Weights of a small transformer language model.
Size: 12 layers, width 224, MLP 448 SwiGLU, 7.98M parameters.
Architecture: RMSNorm before each block, rotary positions.
Training: a variant of Muon for these matrices, 212M tokens, 6428 steps.
MLP neurons of a small language model. Each row is named by its layer, matrix (gate and up: input weights) and neuron, and shows model dimensions 64-159. Each number is 500 + 50 x the weight over its row's rms, rounded and kept within 0 to 999. Numbers have three digits each. A neuron's up and down rows have the sign that makes its largest values positive.
Before each neuron's rows, "fires after" lists the tokens most often just before its 100 highest values on Wikipedia text that the model never trained on.

fires after: "D", "c", "due ", "C", "B", "g"
L4.gate360:489486528544521553444567515516500503432449532435421439464434512465398524490522467596537511496542507552404526483596508551505476472454449571541506492528544541429409537545408469572509534451508479549502537523438482485578547355606518488531534441527394513528555505471489513550413553478524491474
L4.up360:552538469516426418465548474476569543459430491443457504532466466529538566502530474558448495590425571468494458523555426501586494574465589444518507442508509449489460424543482559504510486563473462556449505560514512460527565529472554482544528490482498354474520520453515404527497474506526492569

fires after: "O", "s", "C", "l"
L4.gate418:506470523518482541469511422445632425530506486585543505508449509452522602533511482517536565442477519565511512524563577527512478463465446377593531468534477515479480482518498518609545521431422474543629557479482574524505564508403469546573535537466502538411414581480483566453447439424483429538
L4.up418:566531562490465418582536450434511507560518465557515562473486399489529512481538433525496560483378587503558426534552522359514469436521461451470493483443536500417508494531474509558558554482538538552487499485501563444475488549434555422509489497524449497439399511419434500370526453448448519506

fires after: "I", "G", "H", "h", "F", "resp"
L4.gate413:532534509493516502430431513582477509493549384522445526502477482454505454652516538544464530482522566488522439610427518468500407500533492481515455394440480446497523617511483493562395417483492410439520492524576441535539461541569562388565508517532535416479561542592513511589497498531471461464
L4.up413:531523523532515423440471470510505646483580539462508463533543449504517452460486471483419539415478523512524527542431571478544477487442520456472437524448488556554478389482519546573563505500531567523520586501439451520489452539592495508540384445600504522460605472449481500623519489556597466518

fires after: "| ", "ol"
L9.gate28:495469408524560518488540453525440480516428569534498416625470373523515519495521604500569509415592411445396476487399503504507489515575544501581472495493513497436508501502468462530583398426429376457588543551522504465464475528614487486486616550451521532474478495520438463518532533422501531490
L9.up28:432454507506489512541571478469544411536497460538477462537592541517471554523479554420530529444477564387538447473452474502455523542573474440489634493439489557406481513543434491595505377501541463404472522501440522514435477472420515492533485478453417535574555485511465498522489492576454578518

fires after: "K", "C", "disc", "g", "ac", "B"
L4.gate283:536478529479456467575468499540607546402417513453506484448501506466464544462485443469482528474576453446393523568514604376549453520463498523444500523517521519406561465425518440490504593410521546543544590490458578481516480519495536614446500472470410498569522501589498440506485559512545490546
L4.up283:507549507504437529581551523518474570540502520471544537483529588450564518501614521512488528555548555473512479505496511441482583442550447522454580496458432519527518459431496564492576585458590559532532448533462536435451441445470519482515538454500499473573488454478512445547408479551510492508

fires after: "f", "h", "gu", "F", "Sw", "′"
L6.gate57:523525544502504538335460453554443442450497540460573544588501495439561489511483414476456583533457519540572546576479565565471536495504502523466360474515483486409484579583600504542533382557470480517492460500554526380481514528565486506434518533550502478482563402520499557611461449511407471489
L6.up57:514458512467528491539477523555590434500496497497481478527482553425447451514480550535552468516492451475414478577500519554509485416455576434560635471478553556343511567497441527496511407450478494497434527464472504500497516590562495513452457454541504385496527502481454581511539473495574529395

fires after: "L", "l", "O", "Spec", "U"
L4.gate156:536580620471494553469388549503494549488499619534452479448493475416501458556491557436466517391514466424465412502434476378502493487478569527520448474504512435513560540479454505513483471534404515396522511516479474501568538520487511542488529487519450511446458497468497549476474473412542440505
L4.up156:623460641513521553553462444595536436559494465461613476522539486513499523528545474459488429563587498556625475546487465477471456581526502503502513536540490467506517544430445536548537470554474351482544514470581488457455588474494531463514501449455513536546489553501542455496482390475478530567

fires after: "| "
L9.gate92:393509566491520545528493554491625510496433535469499471534526459521540431476564534478572535445482478559432660492504487484457394523540533365446471544421546459474466513458536556513471458565491547532599498536553498567475555519494516475445607467537463515520427551479537460483510550522461452541
L9.up92:544522562553494479496532519462455489528468442466457483437497494500463514539523566462605459454518496469478421472468524495482484537419466498429580499533589499449465463401557463493452414498460450560483578589430535583483502404475385482513551506454450518480407439538509495484414437546506515475

fires after: "L", "l", "U", "W", "\n\n", "- "
L6.gate336:441518538529535538483530578539365468524504565513474553539468497491523479510460485540515541464506474455458451541476502489530518564543498491512585452452508433516415481546503566497521564489414407536409549569469443430475483456503456509525516669419583551517325584474502575465507609494465493630
L6.up336:464467541530369504510506563475539499493594463509459378521455510474464408563479448583513460464448509457584518428419480532532513517525603586555514449391611403509528515532489493578493488484482540547500494519555456530554431487434510439493547481478603510498446490450506494535535425520476453588

fires after: "N", "L", "l", "mp", "iter", "O"
L4.gate65:512521594460498576535395500509495434536615548490489557524472496548496490536514566465539490480499508429555539469488517467515500538507482515563447538418534511427502460548484556561481526486480471417467607501517632466513542453530533521524574432512514547439437591432426555559485570486563495467
L4.up65:571470549595520491500498390502504468493462485519519498595476416492534548493414549545521465463442468486383445448514516439415364494410518520502579438565461554501680489469495448453540468541457441523507468524544537448493411497490476458470617542496497425541503530393440512479485476443487498528

fires after: "f", "F", "C", "c", "per", "adv"
L4.gate20:494496711566511457423384497502483489442460468433486591550529498487537542495520459515558511492448544545461569472537534488441490509441397482522509441437574478415500395554553504494444532370496481494506476514534413498462506530522468523593488489505465489473519580545424498477489518678482554496
L4.up20:482540571409366491451494409471564560404466548472459446525566486379447413474513482557379579539528479423465435498521491389463483479476479466502456493485425468453481558538533471528478558495505480418574425578472483494511475470415534509526459581502544586537605506511498455538520428501511463536

fires after: "\n\n", "Au", "L"
L4.gate168:541523487550567597528496490503513408528434457533489573540512510517543428454511481460507560518493478439498478463419513458556375563439505592514481392576525527457525550441523510492626537501475547449478519509563530444458464471455514579512512492465476507482438549421527499489502560477507574450
L4.up168:478464499492369574507506454527521503476607493550451578463499483481487552601413436606500509607508493492439492410452446526575537577511551495610542522543552421448587564502474515543473502486532490490441550465449443422452469498503452502475476435397558473611447504510519546553570543528365447549